Weights of a small GPT-style language model, trained from scratch on English Wikipedia: biases.
MLP neurons of a small language model. Each row is named by its layer, matrix (up: input weights) and neuron, and shows model dimensions 0-159. Each number is 500 + 50 x the weight over its row's rms, rounded and kept within 0 to 999. Numbers have three digits each.
After each neuron's rows, "fires on" lists the tokens most often at its 100 highest values on Wikipedia text that the model never trained on.

L6.up221:484483534418452488471380522508558553462507532470485530504443476467455465394501507493507461540534505464487500591494518501592566571457606442491513472472455476451461485406527583434507624389489587503515452496494513449531556507533464496543443452594450483569567504418497569442585458519450528484540498464462513460572586496499515482470390442547506491447483496490489520573537555438607484473484522513598537511424571515590435486487536388558508483470549468528482439586546576451563490558522424
fires on: " W", " w", "ag", " M", " g"

L7.up230:507498559453433505467455472578584456541544548411424530505534498455450476351521510450477592585519486493476376543497524505546506578543560576523536589539486469486411526494465552421531630503445444464535442531585465409562509543478462435486475501513450539543483509430448561565549466410486452491428459500568471499526597426567536439544490479512470454463471442531477483481514445411532461447510504464468539470468467498590570424507453512490521466486492496498494484468478569400624430537492479
fires on: " b", "ack", " up", " B", " comp", "eng"

L8.up389:528569515410485501410474453515476590490503504448485501490433522425581635452534506489489446526501538471475479502496489536544425618487547461512554487501457420528487508449540494516507589482409454514474426539529522458489485527466475448498469580596487461579525454549540558553567472453467445496496466586475517523463609440537469415557482506557451519445555527540479423453553436450567506463484465453523493563519417562565456531390495475535583389427497383434520456456496577484541432474595521
fires on: " B", " b", "\"", "."

L4.up399:491455518621511421473494573475512516594431464485502553557462591406444393490500504470500499569509428594475555573527530495437497636481547503603530548509489534605474486431512510509502519595472548488502524463572525573441491545496521456498456527562528458453538485533440540449455419463492445446524506565529513491465558381439471579535511442473433488533528572490518521476556538508520529468532481428484479536415507582440542473443432487506572547470503443505488477444512546385570432464428394
fires on: "°", " (", "′", " per", "″", "q"

L7.up17:492546532479471496453458521520471543522511518494425606498533479549557531464500444512511477482507515476475475483362449556506538498473596480626535424552504519491558467574544451501491470566525441552443543524513476441475460486488531488511466513482570451494415545474510564558449543581534405450432441492505587598447470472499511399481533619559487462473567570506415506359497485549558543388513493574559479458537406512537489565465498527473416410486513476616530549474502478560416443533484558
fires on: "e", "w", "er", "y", "ay", "t"

L4.up531:463472569464506558571611483453497515453494480543454432483579453560530476493572469447499556494520450592552478519441521523568475441490476528561475461516515506564511484511479467495508595514522453549477475552494575535438651499501424515484520409417489508524439560554539511483434425583540511495425530552469552420531512494507461522521430380430615421482461507486482402463441484435457488532522588515462490509475465377425502375503517561476596577580557496551465509533548480483519451447533503
fires on: "ing", "le", "ate"

L4.up579:418461506444507513496552516431565528469437474555473443459466488426528513555503504559488502450518641466551446501382486563495542496431520499501528537496465377546446537526460527533465503483375533486513421524515505554567428485527490480543415448478552452535539564552498427449522463626453490470401516491481563517521530453559411565476469549508586518603632549503487396459470531503444593516510587579515545527409467467513558492491530482533520480584501462479528474499470558471471491495397562
fires on: "h", " as", "\n", "ith", " and", "\""

L5.up285:547511436443546461434496612435564566604554517488437460505496480458423489539557493526557562518426488489496493488581582504520473510495602512484445522452509513451497487493440569511611510455482443413518504497516462488532609485445496462556571467518494475508470419551452475510521495431404478479460558487554516431579514508420565561547417480508471504495455478453533446523507575478512522497465611561468599487413534542508455328567585474487558605509509477454472449560485431472546498556428508
fires on: " on", "p", " comp", " off", "pl", "ard"

L7.up377:461432493426476467518516477458500494568481478540545485515543510543532456441597546415553509559494433523539552627506515502569435507514573525499584544479523417544573532483449495521554596504480550512550523532478489420548541543491488481495500435421533396515487547553582567449548396506466511523425470560552538463605544464531475460513475462426433431469438550518527528521445475574436426492444461542403517525447471379491491575561499582422533539488559397530441496540510467583512444531416446
fires on: "ing", "ation", "ated", "ed", " and"

L4.up515:505500502465494497527584542504504567526564548455426481497544484483459484530485484466528581566443508490465471508532512535527468475545540526407570591484504553520583522503546538507602458511454476419570470500492545554444495533545507448537570485410519455568397370482523582420579520434462460488438462464470443538606503443534502538500459432468437418554500423523529396579452569509443501546514543571421505521502509524510398457460409382450547584524439489451446548528515518454575525476406480
fires on: " comp", "p", " Col", "v", " v", " col"

L7.up531:580574475542521519462474513429412552400497513520488532485479483474604535500548423494550526498494487430524423480442470573494433458466533538567545489566515451523476483385506456562524543410570437504363544516480475398506532518466473541522549475524443513614463536505528678609481526540517510497507496517444518468527556477505492441493553500575524442446543536500393572451450530470506500444484409517446535476543460502518560523557425460573527461436433454561471567566479483605530538484471529
fires on: "d", "-", "t", "ed", "e"

L4.up225:451436525548430523572512423453468512501515534463477576466463509448607569524609478458534551403424562562476493479445458522524459459480547559547574447483495444506540494540412437475423539516463469484464424506502473502474439530490456517508463410481501551521514514479492500493515521583522511468348545471479542450431565472528449579522494474588615465587566524489455394476460520500515578472478572530380480462476467429387489567409531516515461519558537401591510509521535447496473418531477518
fires on: "s", "h", "le", "g", "ch", "cl"

L5.up239:515438546570487596539417566442498479449513478429500543562473511413442521437463519516538551507515473590477515570526589520497502469568500545522489602502509561578496464462533454491504596462575485466460412498509515523447471470497487486503525518530436554535515404420432477559587427502479556482499496552430497447489586467512357569498485561578465525525412477452497536482586476494537558510555480430475543515426523570413461484527537452579527538571548426575483473418434523509551419394421494
fires on: " /", "′", "q", "″"

L8.up161:451459532362462538513489454447473554526455517488506487518451557470426562521489440466582605542413574528571484438348511489435432513450526485548472558472467427517463622534581472462510496491469526439502393543527404510473484462504455468566446505466494532507481592551506480573511414474462515519509468497476599485465522486505482453517529448463426417543572501491546569450505542457446455509501607502431547545425520517571581560541455531502490489502566527507433542478540530565589451460416584
fires on: " |", "n", "hen", "ing", " and", "ith"

L6.up207:548652376510449491506492498441533491515563516446581522535477455537504521477458514552554481511420376489510523510531559468533525476494542558446626519442548494518458474480576577526589480505453411523548507501555474472525428446488516499501552518451505480558501449407469591463376497477413478477493499506462497527562500489513409459498470478442461514570452509455499639567502541526511553538542601606418502495412482415464435541577430484512550577440423509528516538499459477489518430494460533
fires on: "w", "n", "p", "v", "qu"